Weights of a small transformer language model.
Size: 16 layers, width 640, 10 heads of 64 (1 for keys and values), vocabulary 35100, 98.8M parameters.
Architecture: RMSNorm before each block, rotary positions, untied embeddings.
MLP neurons of a small language model. Each row is named by its layer, matrix (down: output weights) and neuron, and shows model dimensions 426-639. Each number is 128 + 32 x the weight over its row's rms, rounded and kept within 0 to 255. Numbers have three digits each. A neuron's up and down rows have the sign that makes its largest values positive.
A block is one neuron, or neurons of one layer that tend to fire together. After each block is what it responds to, as a language model described it from the Wikipedia text at the highest values.

L4.down70:102130066121110161164162100075080100123089135166159096138089113127092186065103154146074113200120136150098170130163104080206135079059130137178122124081195071098178174153127109144167064103114120180195133184167143073059070054139153117088141084170144154144085117203098103118141153096127153128113166099102123173098157071184146084102121120111097153194094125120139077152127172110119130139134141146126086153137125148130166142104108153145090090110151146143117060107191137149151115157111120184141104178101121130104151120190115147124112141215158130140077163106172123119134218123158167120075093227084163100126139151184120147173161122135156108143119151138
L4.down243:144107099185113159090169146100138153141168126139098150130134141095166097150118125135152131126138133113129095142172102185154113145177042153122117115166162108077086146153137137137128140106160127094127172139117155146160164050110174082163186127144188142105145107108114102122192111123175148161119103083131159147161098115108151107086161152124164165089109148152169108102121165080096128115155113130147078149132116132057132065167084138171089146143125100099167157093118098130114044148120097131076126139160198162143119122156120119160058116108034074141086073208064081153121110116203112085116100119189110151138144141142114107129120157056059121175105135107
L4.down530:163106078173091125106083208138096085128173126102145163134097097086074110094130181136121119069121138111142096167064191126083161088179152135134076117172126105066138097113149175106105137164106124167147112198128105125125127067082157141085145114121102126128130116067124099108176145151152112077102137121111161074081154209118126093138138109103138141152123167145151085129130120170161133085089158095141124174150122152104114140074045062153125102104141145093158148182086209093131114133142164095088107123101122144130095113247084143167085150060164112146144120139057101127131124142092116103137088111122155141147129129186128097150067175134123171089211178098
L4.down800:165128127152149103122103122149149147065140106096150140114120134086089141126186098125124115105179122136088075166209093126050141113101097160154087116149106073106114151164110092192124096134141105105153172180139132143157108123100067101087093119145162134123132128117197216172140124085067098173152146098143160075080122175145107123148204148120121143104124170114216089061180062159111128156104158102093170129106086110149124131154143152098028088143159138158092104188119124108170101128093066124096088117130120161130185105161111105142110135225097145118169147114090120135116124135108133172149124132119174103123124151129108165128137130147138077126159145063
Description: Post-clause prepositions and connectives. Prepositions or connectives opening a phrase after a complete clause, such as due (to), after, for, on, over, over, mostly in biographical and news narrative.

L5.down1100:145119163142142114134104169106102129103116084165094186148155224109146091157114159131104126139143086117081102088121168132166049108118137114124096140078043128121135179143118079150156141077089182132118149139149119126157147149088111100132119141110124183127146122197142129082139107140168159138089151133138098122094140171112077123104106126076149153084112102135200127126180150140115102105133147126095144115083141086109153149153077151136082130141131088158134158102062136098168160133107163162073158136096122101137127121062163125151194084116125179109147099089145156122107178162084120126116146091120161113112146167124124190147139115114166103096095141130
L5.down1172:066153071149174085120143108090155139065113113085110186139171199163117129107123180113155082123098099076117118118193042130076132108082040162133139121125076119126176187128124075127141180143125188149166138160103162108098152125114211170100125090168160135075142167177116103211135131166139168128083117132157130108130131101059090108129097155125137152155099155118121149117120137151126153159183076119156145125119146155097115123210124159170175144137172132207151170096098122124076122151112165074181211091092171146071097111101179128126108107162105125107125150124113177060152071113180111153130126098113112107156215153024100111107116138150189160129122081149
Description: Reporting and finding verbs. Past-tense verbs of reporting, finding or disclosure right before a clause or object, such as found, confirmed, announced, reported, often after "was" or "later".

L8.down224:117145119131123073126130147132133159114129079144123115125150110124149121114161119155156146123098128170178139084110116131108120078118104211152141195093157131095164153160104102125154146146144134120218107071085135114083094139176122103108150083091099108140175141118138117072148076187152179141143109159180123110083131147135097123175116148060151063130149180113127224089120174118171066157119092095099119146150210093122098125116121140142141108096135136126066147120078112120073194106108160104138131116114137158069077136135146112165086108077127132135134124155128131084148122058152110139112196145183126060124221096108139136127170181183113151090123121160
L8.down267:058097073108112112130122155110158105144115119170115129074152161130196074137071111130157113115052128114192108120208161183143097145124129099120154083169152142068177079152116117106174125138184153108097072171160104142103178073107083130105105122108150119133146117105113127193112071097099165149143153199118154140088086180131152110067140125111122152123086191138132179108105162116139173103094114099129139131155112178146134123176121112101147167144159073180081162170129110151138129129089159113111162104122149121102154099133087142047156163123137082153132122126142109147155127149125173095108105128153123148135105145085098108114098106120106100127129079147
L8.down318:099136143115171079133195124108112099170068126144103131108125120119120110151121109069126108164164129127152147106134172130124052125148142130177121143125129129135116156131117125176130180101106134083135146180117198116115083160132131115125177180101106170046116141079062106140112161110120156110150156186157115156108155132081079080108143078154151147144112152063113206146143108182082116123125152167129115126178140156095083138088153165156136101125181161120177136170109145080123098146199108094149070116110143050126120129102095107134190150109165075093129115085141155123085165114094116153126094166169159122108161125127096169136121161140192046109172160075
L8.down585:101062137134147172086123166086080107123179154100152161112055153171053136103158124182121153182218119086119113143114103096155093211142086097166119149079155107127159124145090133139111130195122118190132143216126156188114125086059176105093108080203068161165166146097184130182156140196174109156125108063119149076112166132110094142186168137103113107106142125100121111090091145162158125111125103108160137166080162169164169112095107144169114123102153149160148150159099100162110166148122102126117122159145123117075135151116092165177095105123138122140092102115122068147127135118158102093122160092053076155095224095101125107091102174098138136179097142076
L8.down593:052084093178127093155130166126124127078095090156105163092120140126105123179166138085097115123076196150102182130165170202126139175086132094172094121095086205132129124120175113133135176148169107146162168148093142127128126082102148151131070152150154107105078122159151145232050108164130122164140156146129138130128108140156102141176144143133148149153163170131149161101110141083116176155165131135087112123090086134088132144148121137082106111120171053155115100119100126104167183065196089144131149164107164116069110165118145060059130110109130115077098130146131103112133085116100078152120108116186152127115125134120107111169131075165156170149106070119
L8.down648:080152093119121145121121087112091129124147121141096170151114119121114145115160158161102164113107181152142164140166097136137139127115151095156081133144147092125152113119102093168132121101142102178158106176130143158122127055106090082122110171143169100150113109061090093096116126096129128082162160152141098110201064101144135156088110087132106140079124167157119111136089157145123122141077098147139147160125127170161139118143093132116110111107090114127152197133180069106102139148154122052082140191139130112086100180164162076129116150137223072134071115134169061166192106178107099122119098119172157143119167099094110175136129180105151096155190161121
L8.down838:090168112131177075115144076167231048112140132172196099159169116090093098126144148092124039123103129126099099151168088109170084097117133119136191117149162071158150184116151093124143132100197115111081117091097149154085148126112178144151132159099181121147085099170085164124130167127108178107155124113150211104192103108115064127119129143112131136183133156100104181136113163161112139123138090112134122120161067173162138172128131115107141161141184101176079096110162084169181086134085098101125116129139141117081173112138115142155111132100149093093119146125160107129161091131071076153105111091160059081205137136154139087099109144092140038124160125112
L8.down880:144126118110130122125103135152162136115144141172135124109164124150166158093108148163056135129190129091111110101129118125137143102052058095083120077104213113123157108149147132139163131077123127090128167137117131109136100066155136141122161107152135125181187140096090172136104125173114125119180121092096086137085131153112078134135041147153115111145126161239137118079056108107142171162094078158129164149148136070103179088139098176167176112139107071176132088130102137101178120194094126097131111133150114062076116169156062133119161165144170139078091103135112095144125140144148070135142051160033133109104078167139123128135093152115077113079083121131
Description: Clause-linking "after". Connectives such as after, following, during and having that start a new clause after a completed event in biographical narratives ("in 1844 after", "released after signing").

L4.down754:162188156115196103183184136151139119112150118104134113134108079118145116147149104089141144160178147049136131171125086137127118108104115134119125115102159169126185163119140161122153094089147169141081122111138155074158116081137073108165154173140142148113135147049116148132076183149114152133144097120193130102148082153123117138121135110113155122078126070116177113169148127092107155223163088163143192147098118118131145151110112118143176159131086073107127157125135143110125126113135143148129124124119172176166152069112101133160122178075085098113153091104181139080096136127145165138096136160127140086181080143093095068174118156126159125094063090212
L4.down816:159118103091076170123077068123092164097112073139049104162163160125123164083177135159061120155138113094117097140117106147192100119124094078112143086151151125141134117116103133111091159078137085071133112113138083144110168076130094080199130141104162107136075103112135098113073150115112107169180096090126092102110076159100134167154145066095146064112144122109114191091192093121131149107144112125133125103128092155107132148119140168218076112115120112180129146129100165086109082133096117121139171135090164137081157087153132212133089176145125108153100142120096114145109231141101118112117128124089117111097122163110178082099117158070189151163078118115
L4.down1080:117124141133094159085087163114105133065133120178087145188115132164189119097122098145158097098090113111110090148110146129133168090110091109119156117117142100142153092135153110130149174147128103131107140097140080076161116133102101198153105122154161139098128104117134120111191126092152120118186114154110156164206157173153120177140185110134136065181192100116197113135128124110083152186131149117140164051092154133178110143117123109149168174126147114180112209160168077141109141145127157104127152169091153160157160061090108165130139162133177173111159108150181068183148108124157121153082130170223085148132086197086138095182133081091166140079124066203
L4.down1269:053138163149138121115056182127139072133122156126134109126046145149169092113085129148122098127103154152068118111120096181139108178163115156104122205130112123189157107167149162124128144088117095135129098076111118104100161170172137134139118114113136118121184153113174096087193108140066159133110110102129097097143112143180135118105136097088117131162100113120098157141141137117104221091136112083103191153126103111118155099070145072097108114094138093153092217106071103108085156053136102157087140072108135042128080168120099116105165118142114053152140131118137119135111122107090074123160126172162131128131120171131145153233092093133190122133126090119
Description: Word-initial prefix fragments. First sub-word piece of a longer word, most often the prefix "in" as in in|effective, in|tracellular, in|fants; also dub|ious, frac|tured, le|ukemia.

L5.down64:079077115125072131132106145096109148119115121183112106082094169111182161120149137131182152151079163121156057150070136156121078159172184123133115154164134136122141083140140125107148123071119105117064135107111208137070151203145099133129128168155151066160131133141074123162062128116137202132169148089155150159162111117182139137123133142095136099133127151205110089110107137113196151134137160112122093134118151134117125078133155182143184117151169029150115123097138130133115109110132170165088089147095121136179104127121141107135156125124150119066158129139116119127095120156165112101109175179138045143150119098171128087191097116084069063138144070112
L5.down753:108119092209134170170149084159110085115121087165130122150087119162163176112145159143163137137106094067133078103130141088162156157177126140096110158107073071135079057090129157112164129091058140092143094057145136206114149153158064131102147183107138081132162143096108154093076156148150178094147107144060089091134162139184076127182174134114145118175099107145195120187105119136083118120138101154144148155147134150133131130131105153114209139164150073150109137145117171127094104104079118150135114180125131098220134102088069168134182090134169098134113106100143118127091146125120146119151208171154143175114087111107143128103132090178103152127167095130
Description: Word-initial prefix pieces. First fragment of a longer word or hyphenated compound, mostly prefixes like super, inter, non: superficial, interwar, two-member, non-profit.

L8.down79:108150093067098112179157136108097202118135095147087102142112111144130085168134184061164087128133117108084189142104129144109088107116103139127120129183155141158118152188090142123130156152123070092103105146176120181128055130187172123157072080112166182139139112096162172127083152140119144138161102143164136104126178135145111111136139167154136104106145091115155057127124109126133139123115137108086135091136087098140132125167147090150096124129065089147104120176101160166149116193101157111135155143128087155167122132161150071092090125149112104172105104129168137106097149113053141104115112171126119086117136174116165082144070127127177115144149126127
L8.down340:153185146106106079148130121109181095103129115152144052090158143114121160150175112079125146152173180081159104149128142152122128152143153141128177099158136151092079099073085081106114161146098136180130139126160122185088142092200143084111130140153117138095114161136159135143111090093082048146065164177116155161135201130160086120098191132149083083152090197110125144103070112101114101082140114145173102147178142141045083129079145128158146139136157097104133149091067127080142109144110120124140130078083128175173153078171110094120162124129160110102152143112148118123144115156111164088136141143070128134194160153140126106079063121146145154140153144121
L8.down488:123156154117206118089094134099161113113114119096178081160085184133078138100165077138114052095123160134149107131149132105152120145123169094172169074162160145109120152143116118148094175089158167145133141120088122190053152075117161137137150188084084111129117116091145107115126110141140159134187144112132114143141076120109131103060191126120056101126212131139107147116174154122085139138109080120136151128087175186078111104203078142112130149151134172121106144110115125058184101121132168134098181074110123124169114140180138105222150130185139139089118129190145112148161174098169146095163183192097100079109101122142168111111101147101171141225139119122
L8.down757:201162132117129185099086132131097137068124120070101107173063167082091119099138154147177184150128182110145143125111070096183128120103088144095175144159128148178123103134121120149139063072151141140118144123157171142110131117118139106185112087155190131138163138195144147008146109103100125107160146161127102081072198148102099074137187114082140139143159138136146152135123119153192106122167114100063107087071111127164178104149147164119120131149108146126127134171109109145133142148149170106168146150128121164152178148186114086144090123116134092100117092088143170117131171098118077117156118105161175116155104146075137119126171144133151121165143150173
L8.down769:068087173077166080165148126137179155148154128146072121066108139186118175128146142100101135070122116141099099138143047188182092124105124097156127092136129139128194119118138131129127069130078107105071115149135156152167131093159173162081175104103119140153116133049058103120121133132094168145103138124091160162131132159120140096115147072109124152064165116127135084111139145138168106176124162105137129165098152151153113084131103104146129109127104120179115136185091158110102117174123147166112143148105137113128150160185116133134111135102146081092115139095074085105050143177115111084106157148150118167146094121125043180160135101065124075083036143099
L8.down891:098078131112145122168167076150176129120103161059109096142087155126086162167067125093107095115122126102115102138110092096122154109140102105109104182093058117108172119149189146174096147105117157158079127151103070160075071138142161148093142081157100096156150123073121136097089147093127173094140114089135139178117081113132127103161133101185158110129183114177101097110135169117120119105156095106188115105148124130181149090178181046130119132166136159128161129140129115122131132088145127127093087102085136121079118091175119115099143142142133139149097175079112131135161133139076085182155148159114169150175165131144136154108105121099076080141145120112
L8.down900:087067168116107161130140134116125099191139119103102091111099163169122200165146141164160108094100118100121129138145128126116106147094145133135160170178131094061144126186109119133145111144165132075131158099125141155141162156117190134133108179108143117131169138139127120092156158159185051157162189134142143118153168124136098117133133155102085119169132098127115133155193107166130144144113129168077203132100130092077185074127177098193153169142231099120133123054136114106071135133076150140080136169154155099218128108091115106180145155111196086099128125093152063140082109070167157178131137124140175129132119164145169072144076138107138162130139107145
L8.down941:132195105139104158079153127162092146138065146092191008179132111105082156136138116112096180093149144124145147193111149129108133121179085084129120067156121155157085097148134085115121095160111143129134134164139092058157139129140149129092137101174102139136133110095143134137163121089150124138110091162134142150106088102142123138150135154107148135118131116154092153126096150113162200150098139136103140096175170155084174058134156097139127121146152160129162124180080112130098086141102148056126186112112106074148090192094114159145132076117138085076106112070171181086180133095178163164116087092085100150128110110121208169111170152118114099092147133171
Description: Compound-word joiners. Hyphens and prefixes that begin compound words, such as inter-Arab, cross-coupling, full-time and multiplayer/multibeam, plus pipe separators between table column headers like W | D.